{"n_head": 9, "n_kv_head": 9, "head_dim": 64, "d_mlp": 2880, "rope_fraction": 1.0, "init_std_qkv": 0.0215, "init_std_up": 0.0215, "lr_mult_o": 4.0, "final_lr_fraction": 0.0}
MLP neurons of a small language model. Each row is named by its layer, matrix (down: output weights) and neuron, and shows model dimensions 192-383. Each number is 500 + 25 x the weight over its row's rms, rounded and kept within 0 to 999. Numbers have three digits each. A neuron's up and down rows have the sign that makes its largest values positive.
Before each neuron's rows is what it responds to, as a language model described it from the Wikipedia text at the highest values.

Description: A comma fused to or following the last word of a clause, often a noun after "the", as in "the city," "the record," or "disbanded,".
L4.down1405:535504511463485490521496485534477481513531533525456493494499526476515520501503506485512467522497452491492491549510509512527460476515510504494454510522525448525487530479536495556492559554514516513558526476498486493531439519490488509536507520538473514491488472520461500490446479447536501492539472487495477491524484449525491507502526527501488510518524449517508492497521485480501528487468515436512475515522488456493479515485463510491512507491494507510520529486481521524492525466510495479539500501511497505506494504486497526493499487459492510520512448493510505474537524473479565504

Description: Words completing a verb phrase before a preposition or complement, like him after made or keep, became part, his support; also table cells such as MF, FW.
L7.down445:505521486505525448482502520498522502515483510519524503501500465476520467492471530475532473478490472531522454502470501491465536459468515477497517491482475517512537523455510535522487525493523474498534501562471524445518517540540479513473490508459494473493520511448543507522514499495484493528490474506567509499477509470487464543456497532526480506499453485498489499470504493515534518521515520499531509482538533529526467510503531477532520494508527480513469539526459492470499512485498469495479482482495524436469515458521523459502510512528510487522523477497491491527506505486536487516

Description: Pipe separators in the middle of numeric table rows (sports stats, election results), plus inner digits of coordinates and unit conversions, e.g. 19,757 ft, 3.3614°W.
L4.down677:520493485545518490512520487514516560522469480537515534544506486465481506505483489504498512522493494559434481449508518525477460509522549505446509507491451501546495528474457505498485460491491478469503468472484505477486516489476513506503436515491518497496497512487499590464474513511498495457479544495474492511460488559528481497438520481489470507480501498482490537447470475543513510509491500488502513471460540525508474530512505504469510491514497497497486486503525488532478450491514493513498500514475505529461503535532497493504504456470486477481511471504504508481541491491495512488

Description: Commas fused to the last word piece of a noun phrase (consent, clubs, Cervi), and prepositions (in, at, of) opening a new phrase, before a relative, participial or added clause.
L8.down503:483540508479531494506492532482512512508509480481501502511470512530503465513509500491474481475493477468465480535513508473519480476501472507520556512513531486536491500499491521478507514536503465527517560466493510495536504488497499495458484538495547466516536512523466527463537462469484466518513462483493525542501536514467478455504526534514532481521569508545508532513508532464483479480543482490513493497482529498491482507522498563495477488521468524527485533499454505500516495496501529512503486509507516501497489499511519503495513491488503476489465492429516519530505492504506489539

Description: Mainly the L (loss) cell after a pipe in sports schedule tables, like "| L 0–42"; also pipes before positions in squad lists, and time/circumstance words like after, at, during.
L7.down618:481472497528504459482491496502528507505505527503542544453524485541505509444503506493462471499495483528533521518490505479511553479461498514526461522468526522492492467469500485504500503528511475540501494494517512516532507498502491499495490514503497483503483495478477509513506481520503507544497508506473577489488486475488409513472517502499486496480532513486508444479514525518488527516519485495542518530481511497514494504485534500503463502523482508547497501462494475536499466513439500474501494507510507500491519514503526486523503492459508486548526481461479477506474482518531496507

Description: Mid-word pieces of chemical and disease names and the function words right after them in medical or chemistry prose, e.g. p-hen-oxy, diab-et-es, histamine and, died of.
L8.down2693:526510483537495538543468467549455501493513455474495513516472563460545502521492504499550527527526458504556469502507518532524474486450490527507459503459515468543526451534493521470504559522524463493530529458474463489533485527500486473517505513508494472521484494503500498489484492477481536513487476477479488453517502519493529493512471517491465500511464525523463457500506528524496481457525507526445500487530497475491483482523548490487497530558522520482479490486504467500468496533484524491477516476544486461522507537518513529519476511488498500497499460465510479505516510491519469518

Description: The word part in part of, took part and the northern part, plus role and relation links such as as and colon in cast lists, counterpart, among.
L4.down1106:528519500537522453484513532487517488555502494494516475500520489517531506495487499528466478463509511505517472487499508492501487526509492478495504548526488513531442546508490495464511449517487450537513502501506543480469474525532445511538552490474482501496430484511480501499511511510485504570457471511493490522474493519565508461489536498488495512501499525482468500531497508518510474461471496489496530512521523533472483528504490519457502499486525538509487514460496505483489451472513478493511501491524494521505469501482473527496533497486478487499454490457475493502510529524499502444

Description: Opening token of a new entry in infoboxes and tables, such as the "-" starting a field line (Operator, Awards) or a cell's first number.
L8.down533:509495507476519513543504545532489527525477506543486535490485517556513528528537538490547512533511465459463524456522477499520534495512497483505488453504511498501478479476470498582495461526479537508480518536528480454516501499486499438483520509481523494508487512476496528520451532452524515497478506501500516517513483522475508541478530499510518491493467536483499506493506519461452503474479509511489483531551451476509496492465508491490555436485522440474512528535525472457508503492492511542480465535543513508517503519515453516520455483542484490503499519543487519511508471476539546482

Description: Fires on early or middle subword pieces of rare proper names, mostly surnames, brands and places, often in tables or lists, e.g. ZA-K-SA, Cre-ighton, Pet-rop-avl.
L7.down1819:455487491507509509486526517517501511525502477514512529504489534526496467505500491449504509520517458522551496499488513492462531482467503541460463507506472484421523523499471483459507465519502479514556462508532476505444463505472474505553468522496492496474529485486532492534509506477505533475531489524505516453482459504485480508438532523514458486513488504469500494489502461556502465474517493461484513503539511506523513527484465434516477553524513518513509492498542512471498497489472516518496485496508455499489471494509513488450541498458530495507453483520458488521497538521502522513

Description: Commas fused to the end of a word, often a split proper name, closing a noun phrase before the main clause or apposition, as in Anderson, / Opaliński, / Attila,.
L4.down1552:476493560487484468480486566512504528497505544472544464493503511538466460471472507493543506497577470479498453513535511504471541542542531494535497505512503490502500489460525493516487561476526478529490531453527489480497507480511493514457505464496538543506538489492511534543518465502506506468543516532505446461531513493508491515491503502451513464495509523501533500505505501474472492460543490508516523549494491491508477508460523499463505540518462441484498543433475535506535502496507501480500454525488502490502510520523497516532514518476481492490498518494510530482473457500479497492

Description: Tokens finishing a factual historical statement: passive participles after was (proclaimed, consecrated, overthrown, given), year-ending digits (10'80', 1767–18), and objects like him.
L8.down2302:540488491475516501473489521458500500482542501484485530509491465467483512489499546472490528480531496531535510466504503505493473464513457465499535516508497509530465474513539510492491584551515474520492490543475515516460453469508562470500531513505466474505527546510505493503535478491457559488467513493507484526523480513499488446508541529509471488497463518509482533476513515485489481508519547501481502482495450495505497506514479465463505491492474482516488507509484543487513515478520504511476502514476497480507506562498507484505469531543463457500498503490490520519513502494541548493

Description: Mid-word pieces, often after a hyphen (-proposed, -backed, sup·remacy, hal·oc·arbons), and linking words before a phrase (part of, along with, bounded by).
L8.down572:458470471512483507539467484497453498553497476486486515432539554456478514520497441540513481565475463531523521524467491519472476480504492558457470504513519421489450509485541535523516463485518450468467491477470455491493503489459483499494454509502526525506478448513522505496479494471505484519490460478490502490482527437505499497468547510538515453539478555520506487533493488491491522439488508503490551529493454512550537513503484451513484507501498523483517503499458466571499499516548497523538496539501514489520514459534524473532524476436511473531490472490475490510483487516483521518

Description: Fires on the word right after a sentence subject or modal in expository text, mostly verbs or adverbs such as can also, can be, is, occurs, expressed.
L4.down864:555491526485492495482475527459434505480508438468496518525528516535476458523488516487552472507505540500517491508523490507524469524524476511480476489476465441528543499484486502500513485497497479493475511523461516439513532495503509511501525551482528454518490510469566513511504496550494472484456570507466471496482526512529475519505512501537482496494526533520463478463509519509499525488502497492471506512489498495508472500524483501490495488488475459545478513545513518485487533510500513481526515486501476522453525492494491488523519437503491550502530537519508466481481543524491503526

Description: Word-internal pieces of words split into several tokens, strongest in chemical and pharmacology names (p-hen-oxy, meth-an-ol, neurop-ept-ide), also openers like autom, tra, prem, and ISBN digits.
L7.down275:524525440515449498527501476504486482461488510482470532509509526473505532520463503513521502485508477475549481478490511522487500520517451549495515542449514496523461487484534529477490497522472432446504510466520468519503464537464460496529475525489506502515545483527513512500529509451485534511489456473519570496540503532484502484504517506488495509462455510517483515493476478546517529527501465509510528495537494502476477476523517481503467515526513504448466489475544461525526558501509496469552517531515490497472512485518536518530506500487506520476525526512498484526501493513489473518

Description: Tokens inside or just before names of schools, museums, publishers and places, especially after "at", "studied at" or "Education:", such as the Albany Academy, Kunsthistorisches, Shoreham.
L8.down56:489514491508522515518482489539486488552481552499494474484488443469486509514490492492524481467504495502505479507534514513510483489482507514490508501521493498481531508487547492489508478503522507520508497512482534532478478512540442513538467465465518525501531479513521481495470460491502509507487515511576500466471537533525469501499519512491497496518526485463535500485483488541501507505525520460538533541526507515509477533472517502549511455464444496522495508511467535540541479522496515502487531500521507489477524532470511500560521538486461471488463527514503483508458504486510549491

Description: Tokens ending a sentence's subject, usually a person's surname, just before its verb or appositive (Wood, | Hoz, | Galileo reported); also cells in tables such as track durations.
L8.down624:477516535503492504509493489510463499498501512533486504490494460496518484489512509447498492513505518494486512482539512500504450508491492482494515478481498506503477528526522484547502521462458500502485506470505431531511512527498507451501521486494453513484476476478516482533499492521507478465435517469504526492489521504475470576518507489509509486445496495503496487467499523470519541494475470476476501536458469513524523500501505435529490501487458475496487444512459494520444480505490482508504472494519491491508491451502544535483530517549461470466505480519532526471481491522486487496

Description: Fires on the token that closes a named venue or institution and leads into its location: commas, "in", semicolons, as in "Towson University in", "Kensington High Street,", "Memorial Stadium;".
L4.down1922:497498517493486547521496538525486479509485465501476498540488486544556504502528481513489475536475511448499531507501491446519527509486469530467504507524463529478533487537473494520518477496478502444477496483464487505503448511464505505478528569488509549565480507514542503474575451510502488542532488476450525498509537460470474480505519493539468463527508529500463479553508488505508487524525513523478507529513470474474550467477553539511511491487519527491487510490458539513519504528518495521500498481499473481496493516471527495442492485523473529509523501486453521506485482513505501519

Description: Inner subword pieces of rare words, usually proper names, that are split across tokens, such as eb in Rynkeby, omp in Pompey, chw in Botchwey.
L8.down1523:503468471505476481514475529573527499467508526500490472475471517512487498517476505506509513528533502497481466451513502482499470535464477521512535496484505476488455489494455515501474516508458514492500477517476476529461502479533477505479515494522492456481503502555492517550540503501571482487518475522503507501474488493516491499507492517490494518531511504505482506537530457512464520534493485499484526510520474512480510503515481518454459505511483522473549501500496487526456514509505502506525457487473496539492514480526502496458549493497532479516540486488494510478479489529523517503

Description: Pipe separators and result letters (L) in sports and stats tables, plus mid-word verb stems before endings, such as cro-on-ed, appreci-ated, drown-ed.
L8.down593:511461547474473456556496501527555506528496478467502506519492500452505493449493509502474506473464545501480484518502506486491473501475546493535489558512518520479509460458522495506566499517552539509497502509483505501497507490525416478521511504512544532488527517506455484502500512525520537496515430521499539475546522508461536464481464507513506461498531530543524470510467521468511506497491527456518456532479493493530508447524550534541503537507503495515502480456518522521498482497538547461506503520458515560497483493508496461442459500468497502553525507495479515504504494475536517528

Description: Line-initial dash bullets in infobox-style key: value lists and pipe characters opening table rows, e.g. "- ChEMBL:", "| UniProt".
L4.down1461:484530505528503487470541511494548486509536484498476538527519518456536518532533502462504459471515484520499455500517526506475491494525472502496442523533473465536500522479515491510524512476510475508448503525519509492530482506514512500497480476493507498483492491481496484537496501486512540471448478527500497438518528479514516486547527480481483478494531516520470484493518542488459510541487489542490484516522529482460456476513499462472515523491452565516499495457529464484493522464505547514493477494493509453522532515507522476512532508472494466525528529501516464501498451449542522508

Description: Small number tokens opening a number, mostly in pipe-delimited stat or sports table cells (| 26 |) or as day-of-month before a month (27 April).
L7.down2034:503552501518477498462486479528524512471505456487466463490536493524515500514496500498486536539513544515497456443496518525492506515509482553475528478506521486539494510459548504481496528502472455528460490470480507528522545503487488467561501512517516500469520527522562512492541493492522488518501520488473511491514481460518498490497478518482492511533496516506495539503520481476529500520482517540502453501461483498497439475476496509492542501558439521482497508438500530487498494461504491510505493517472467467508489474464487524549477530486485490488498496508527481502527466482525531499

Description: Word pieces inside non-English titles, names and institutions, mostly German, in citations, such as Sch(riften), Medizin-ische, Kunsthistoris-ches; weaker on their or its after At or During.
L7.down2113:544511461493501507495534513503472526497469482494506456512550460480543485474483514512512497515509491515517551517476476476472457531448509498485524486524485536451527501474517448471514526506492486446484505495526490504489503510468478540501487484515484546500505538484516496548480495486526509532466477517521491458470512475526526491525491506479440514560454407484509499549533480474453450494571493516492506477473503467480488501470515482489444521539538530519494484473527464486524501491530444483475504534484474510513505468505466470458489476517520507541506519507540484503488522503465522509

Description: Final token closing a date or time reference, mostly a year's last digits as in 16'55', 177'9,' and 48' BC', also War, season, death.
L4.down211:520523495480513459503459466517485513510522518506498498529536449553481453503507489489483491504503500485507451516478543515488529432537465521556513554494511445489497499461503518469485517504510493557484540496505457481496465478539546466492509494545520487512523514480451466507536522441542480482536442492494522541552443508488440493530474499501483488525495454473517535503512505484494544502542515520548555516521495440497488486501493486486506509473506512497519460470513521464491538510516437510476510509503473506494496479515533486531502503517486504462489539509483495486561514461532494491

Description: Commas fused to the last word of a main clause, usually a noun, before and, but, which, including, e.g. plan, building, sentences.
L7.down1057:508510490495523478446571493504493504505498456523511488502493514482477510463472528402514489528511447515473498447517475501542456499477525440501463510519479497500514474487470542480468519500507504532505519467508530504547514504462465487528457486542480486499547460553518486466505491467479458485516437505466474474544487477501488489496463506509483467529515540527512515510485479511506532476482475462528478512527459495521496518489483506476503459488467478508462501475474491477485506523529470476509521476486446479442499472504481524490501477475485498486500517545506487476537534495510546500

Description: Dashes, commas and similar breaks right after a noun phrase, before its clause finishes, such as "the alpine specimens —", "Squadrons,", "that —".
L7.down1087:481477530509505500485484506486463493531502526530551487486518478511554523519475516478497504531556534507482473518444502499501522487520451516416521498541503483504485541484512519491483475492512492525485476514485540464501481553532541443467453493498449559484469492506476510496501506497516504499554475505525521491481519508504465505480535476463522508511511521503509473468493528494512488507492504513558543525479485462453504511484505493489440483513502471516510537487467518479521511531516460457494512485492534481528465545562506504472534453494512462472490510461516519522499503495478522481